config.yaml
positions: "learned"
qk_norm: false
attn_scale: 0.125
init: "normal"
init_std_o: 0.00496
init_std_up: 0.0198
optimizer: "muon_variant"
grad_clip: 0.5
decay_shape: "linear"
seq_len: 1024
doc_mask: true
steps: 6018
MLP neurons of a small language model. Each row is named by its layer, matrix (up: input weights; down: output weights) and neuron, and shows model dimensions 112-207. Each number is 128 + 32 x the weight over its row's rms, rounded and kept within 0 to 255.
Before each neuron's rows, "fires in" lists the words (lower case) most often at its 100 highest values on Wikipedia text that the model never trained on.

fires in: "who", "which", "total", "where"
L2.up58 [167  84 120 135 114  76 129 114 133 168 105 135 125 147 120 131 115 141 118 144 100 172 125 104 128 180 118 202 126 130 108 160 106 106  84 117 176 101  72 128 149 138  91 126 122 150 124 149 236 112 144 162 130  45 142 143 132  76 173 169 129 168 139 144 170 197 117 191 113 178 125  71 169  78 185  98  88 177 136 143 124  68 169  97  84 132 174 128 164  49 101  76 129 114  76  87]
L2.down58 [186 155  77  65 173  57 183  88 139 143 158 135 155 144 124 140 115 103 133 140 120 164 122 158 151 139 109 164 124 104  90 114  83  68 138  69  97 126 108 118 140 141  93 151 110 134 104 172 133  84 159 151 123  71 100 185 135  65 172 137 161  57 166 133 143 147 124 133 167 150 134 135  56 142 133 129 124 153 108 141 149 197 104  86 144 120 168 123 160  86 123 136 184 107 124 126]

fires in: "released", "published", "received", "included", "award", "john"
L2.up777 [121  83 159 172  94  50 133 135 163 167 117 102  86  83 117 138  96 140  63 104 134  90 133 129 129 109  73  67 113  58 118 131 212  80 156 162 139 190 119 132 137 133 146 107 175 127 142 182 112 149 136 125 135 129  91  92 131 138 133 166 121 118  51  91  62 122 101 131 143 129 105 122 138 158  98  95  72 134 189 124  89 166 128 149 193 142 119 115 159 138 107 139 106  86 126  99]
L2.down777 [145 152 200 180 150 128 111 139 114  90 111 182 176  96 163 142 138 116 205  86 110 181 126 175 127 202 124 155 138 157 106 186 128 180 138  93  66 119 114 183 130  77 110 127 151 148 154 153  99 133 133 137 196 112 149 155 119 191 124 139 149 147 137 118 146  99 103 138 119 157 126 113 117 154 139 130 130 171 120 201 112  98 138 139 146 160  96 159 106 131 101  68 162 127 140 108]

fires in: "born", "founded", "first", "china", "found"
L2.up98 [164  99 113 122 101 150 113  58 124 143  70 105 207 126 151  48 148 167 177  81  81 141 137 139  89 164 143  97 153 126 117 147 170 164 131 102 136 137 168 160 192 103  53  82 100 111  71 183 155 119 156 141 120 119  99 126 174 143 164 155 176 105  86 124 164 138 114 204 117 154 153 140 146 170 152 115  66 161  99 133 104  64 156  86 119 198 169 126 108 126 187 183 185 101 142 113]
L2.down98 [155 104 117 122  81 103 114  91 104 193 153 183 177 148 154  43 163 155 145 182  76  97 106 113 174 160 114 164 189 125 140  81 173 114  78 108 107  83 122 139 144 140 120 120  81 119 172 129  97 145 149  74 107 128 149 152 102 135 110 117 127 204 148 160 109 129 104  89  85 207 133 185  89 128 169 104 146 107 124 166 184 144 128 112 113 129 108 127 132 125 159  90  89  95 118 160]

fires in: "known", "december", "found", "founded", "pld", "chart"
L2.up407 [174 140 115 118 148 143 135 100 155 170 172 148  95 118  91 121 120 131 109  95  92 149 129 149 170 180 170 106 121 116 150 126 139 142 146 123  63 158 154 120 125 159 120 205 119  44 104 101 148 164 137 133 145 125 116  52 113 154 158 208 135 112 127 154 161  42 181 123 131 113 123 158 166  90 113 107  79  71 145 229 101 134  97 116 152 124 140  89 118 153 152 138 143 114 124 167]
L2.down407 [157 155 125 178  76 125 106 123 203 190 136 130 120 102 127 121  86 211  98  85 110  61 147 159  87 142 164 170 117 117 151 101 115 146 126 132  90 117 116 137 104 146 112  80 151 108 107 143 163 116 141 132 109 180 120 119 148 141 168  96 139  74 150 136 117 121 143 165 113 108 138 120 104  96 126 133 158 111 205 160 181 142 113 105 136 132 129 200  80 141  91 109 139 128 186 132]

fires in: "made", "released", "published", "received", "held"
L2.up722 [109 134 127 103 121 146 135  94 131 109 187 138 149  84 106 126 123 148 135 139 143  93 126 146 187 161 108 109  64 161 134 104 105  82 172 155  80 122 136  88 122 100 112 136 116  69 154  58 117 170 133 124 114 124  95 132 151  62 206 132 125 179 145 137 125 101 192 134 114 170 132  89 120 125  53 134 138  90 127 160 158  72 107 128 172 114 160 135 105 160 162 115  79 168 123 109]
L2.down722 [133 159 118 126 198  87 128 168 163 126 139 172  79  89  95 142 194 131  72  91 143 158 117 118  84 197 100 173 151 119 146 168  60 118 106  43 113  90 182 164 138 171 103  88 137  90 123 171  99 101 177 115 129 127  52 129  92 152  56  72 111 125  92 113 149 121 187  80 118 157  83  87 128 162  88 111  95  99 132 148 123 115 151 124 131 171  91  90 109 117 166 119  93 110  82  95]

fires in: "top", "into", "life", "than", "known", "more"
L2.up598 [162 120 160 122 104  22 164 120 109 126 142 162 172 163 166 190 106 154 107 145 140 124 177 154 156 158 151 115 132 142  94 158 114 100 103 159 131 100  78 134 108 132 129  90 136 158 188 166 100 141 100 145 119 110 119  77 117 150 128 149 139 112 153 141 152 153 117  97 112  77 109 128  93  83 127 116 145  89 154 155 134 172  99 115 174 131 104  87 102  80 119 152  76 126 139 116]
L2.down598 [ 95  82 144  97 157 173 139 140 159 120 161 212 146 144 130 102 161  88 148 132 117 144 115 143 125 145 109 108 128 109 111 139 139 119 147  87 190 119 108 177 149 124 121  79 120 150  93 237 175 154 112 110 102 146 130 169 127 167 113 127 116 122 140 106  46 130 179 147 129 164  78  91 138 117 132  83 122 140  93 112 149 131 110 115 126 111 109 126 136  86 127  71 152 114 124 151]

fires in: "also", "began", "larger", "complete", "has", "required"
L2.up961 [119 160 163 134 105 139  88 122 112 118 156 122 113 173  62 134  94 117 112  67 111 197 136 158 158 145 145 114 187 156 158 109  82 154 100 191 120 123 107 102 138 114 107 113 121 128 148 119  70 128 136 148 144 110 133 185 143 120 100 137 106  99  84 191 146 110 112 105 129 167 117 104 175 167  65 124  87  87  87 149 118 137 100 134 188 102 132 153 142 141 128 104 142  93  94 147]
L2.down961 [147 161 144 108 117 136  65  63 114 158 158 108 135 107  69  99 152 152 111 107 136 153 156  63  84 146 158  67 147 117 132 121  63 136 178 155 137 124 153 149 174 102 104 114 101 103 133  88 162 104 123 121 144 108 114 168 153 150  86 168 131  67  98 108 155  98 130 112 118 151 152 129 146 138 170 136  67  96  84 104  93 207  86 164 154 133 127 144  92 123 117  40 128 122 115 109]

fires in: "known", "more", "made", "released", "took", "well"
L2.up515 [157 143 169 160 161  88 135 129 120 134  91 179 157 199  95 129  95 155 198 109 140 146 178 163  97 104  94 144 118  70 145 134 106 154 142 156 174 110 145 121 133 154  96 118 143 154 146 134  98  97 126  82 150 119 172 157 114 159 159 176 106 132 116 175 144  98 146 162 128 145 126  65  72 142  68 160  92 115 115 141 134 119 127 110 145 148 141  66 147 114 119 159 148 136 143 157]
L2.down515 [147  85 125  98  76 190  88 150 164  83 105  99 166 178 117 145 174 199 100 113 116 176 149 118 161 159 147 111 151 131 133  99 156 107 143 151 137 128 121 125 140 191 111 139 135 118 138 176 116 128 138  92  48 161 163 168 107 137 179 159 136  90 151 117  92 133 113 133  77 145 107 165 119 151 141  83  59  99 129 165  95 139 115  55 208 173  52 189  85  63  53 138  96 147 141 105]

fires in: "that", "if", "when", "qualifying", "qualify"
L2.up395 [ 90 121 125  87 121 137  86 150  82 137 129 133  72 125  48 121  69 120 152 150 166 144 136 118 207 120 116  75 146 173 122 126  99 115 107 182 114 152  89 126 146 111  57 149 129 150  94 116 142  61 124 113 127 124 126 103 173  86 159 138 173 152  83 141 138 129  94 106  79 159  65 127 175 127 132 159 145 155  85  93 117  93 123 114 148 169 138 112 114 111 121 145 137 166 190 111]
L2.down395 [132 140 172 129 133  84 145 101  98 149 133 111 102 126  73 145 131 149 173 126 199 153 107 166 169  93 119  75 194 171 123 174 125 146 106 136  98 156 126 175 132 140 109 174 161 133 113 187 150 112 140  90  88 173  83  61 165  52 113 163 200 138  89 169 139 102  84 155 104 114 106 179 123 133 145 105 129  92 157 115  89 113  84 114 102 143 190 116 129 137 105 165 158 154  71  58]

fires in: "in", "north", "km", "mi", "on", "south"
L2.up386 [169 147 107 159  98 131  91 164 132 102  92 134 166 132 122 108 150 137  86 136  91  89  94  61 117 163 132 108 184 177  75 119 163 100 104 129 160 111 112 163 146 131 144  83 127 135 166 136 154 121  92 166 134 135 103 168 115 167 114 125  87 150 111 145 162 179 143 160 126 159 189 116 111 132 192 148  50 197 147 118  98 157 227 111 112 125 119 102  64  51 113 153 113 182 129  99]
L2.down386 [125 117  73  95 112 187 112 171 122 146 135 103 140 125 112 123  75  64 159 122 187 146  73 187 119 103 154 105 128 176  89 114 116 180 130 138 157  86 125 128 118 108 151 126  99 135  96  57 127  89 148 122 134 106 147 134 114 115 131  98 190 113 127  69 111 101 137  74 164 136 155 131 141 144 148 125 161 135 114 179  87 166 107 108 116 114  97 101 120 140 105 112  62 126 121 113]

fires in: "with", "most", "however"
L2.up281 [111 124  98 159 119 111 129 127 142 132 130  98 119  97 145 102  93  80 131 154  58 100 206 107 139  86  94 124 147 142  98 190 140 167 208 125  78  93 120 142 142 168 189 151  79  96  98  94 113 147 110 183 138 122 112 207 124 147 133 191 102 186 102 108 153 165 181 102 105 138 100 116 111 105 144 143 127 135 108  72 129 203 196 115  76 111 185  61 180  74 127 123 190 124 142 146]
L2.down281 [136 118 135 132 139 141 140 105  66 167 129 141 133 104 123 135 185 137 133 143 154 103  75 176 125 157 140  96 118 117 193  77 113  98 110  94 171 125 112 136 101 102  84 132 172  96 119 158 177 147 114 103  90 133 164  70 114 117  87  56  96 129 143 171 139 125 158 124 123 116 112 160 112 138 180 134 138 127 172 175 144  70 124 143 100 129  69 164  77 205 131 117  69 112 168 110]

fires in: "in", "capital", "captain", "of"
L2.up331 [137 143 160 164 169 125 175 154 118 114 122  78 135 174 149 118 155 115 139 120 158 174 106  81 117 121 181 149 196 119 140  86 115 155 132 150 156 149 147 120 131 141  81 146 109  79 101 101 129 190 119 166 167 139 111 104 117  90 121 173 153 131 138 126 117 116 102 187 139 104  96 106 148 147 149 159  85 117  95  83 110 128 157 122 108 139 153 146 117 110 123  68 150 172 182 108]
L2.down331 [ 68 154 106 130 137 109 140 140 157  74 141 170 129 124 127 103 181 104 110 104 122 129 142 101 148 128 133 137 134 115 133  73 103 124 132  96 178 110 154  98  94 114 214 149 144 114 167 139 160 199 115 131 131  89 125 157 102 132 101 115 115 169 150 102 114 135 144 110 151 173 111  81  98 155 134 114 109  73  87 125 107 133 147 116 132 155 154 117 132 174 149 119 121 133 115 116]

fires in: "from", "with", "age", "since", "until", "round"
L2.up981 [ 90  74 104 129 116 168 173 148 115  93 126 124 132 117 125 113  81 144 116  99 128 142 153 120 104 117 130 106 130 124 146  60  99  72 146 153 179 110 127 117 103  76 154 155 120 152 168 185  93 138 125 128 139 137 102 102  80  89 159 166 160 148 176 118 188 186 156 132 107 151 119 154  46 235 120 163 149 103 145 118 153 154  96 112 128 130 173 143 168 153 101  99 130 172 143 183]
L2.down981 [173 132 118 209 161 140 142 163 155 169 130 123  85 167 114 118 139 137 118 105 152 115 131  94 126 174 155 108 131  54 168 170 155 127  94 125 101 161 190 122 149 170 134 126  99 129  73 112 179 133 103 131 204 188 112 133 140  93 141  90 112 125 127 146 118 111 103 138  98 164 125 142  39  97 127 140 186 136 109 159 162 112 189  78 140 135 117 119 112 120 126 102  97  70 163 126]

fires in: "work", "years", "south", "north", "books"
L2.up652 [148 155 159 193 160 147 182 184 133 140 112 121 164 156 137 116 115 144 140 150  57 164 131 119 131 117 121  82 116 142 120 144 117 111 175 164 188  58 120 174 195 171 110 170 159 131 154 144 107 107  70 160 109 109 148 210 118  88  84  55 125 121 174  68 170 157 133 123 126 138  78 131  93  90 103 154 121 133 192 178 108 169 136 130 112  85 142 112 167 100  75 120  95 150 151 143]
L2.down652 [ 99 114 129 115 142 112 145  99 116 156 152 119 123 141 145 125 109 139 152 184 124 145  36  82 116  72  86  90 101 144  92  88 156 177 162 171 133  85  99 125 150 125 125 130 197  75 101 113 156 111  96 194 100  83 132  76  96 101 163 112 116 147 176 145 142 137 102 108  67 128 149  89 114 160 160 156 106 173 173 136 122 158 115 103 164 167 134  91 133 114  70 123  75 123  63 118]

fires in: "both", "between", "are", "from", "with"
L2.up266 [140 162 145  55 124 182  92 121 136 153 136  78 132  78 115 141 107 141 191 114 108 161 152 130 147 131 130  96  67 180 135 126  41 192 176 158 110 138 159 145  90 106 148  79 102 136 183 159  87 137  90 157 161  90  96 148 175 139 114  85 168 112 133 143 179 147 165 125 138 144 171  91 149 149 143 106 111 176  92 106 105 133  89 168 145 120  96 100  87 191 177 143 123 129 138 163]
L2.down266 [109  90 131 139 114 172 154 170 169 109 128 101  90 102 125 153 106 127 161 161 176 129 110 140 183  82 111 182 143 169 151 114 152 122  96 176 128 115 122 185 147 130 100 137 119 173 111  82 143 110 152 152 126 134 133 133 132 100 182  74 118 184  75 134  64 105  95  93 180 125 128 112 149 133 209 153 116 143 140 195 174  94 181 192 122 164 163  85 142  47 156 139  75  96 138 168]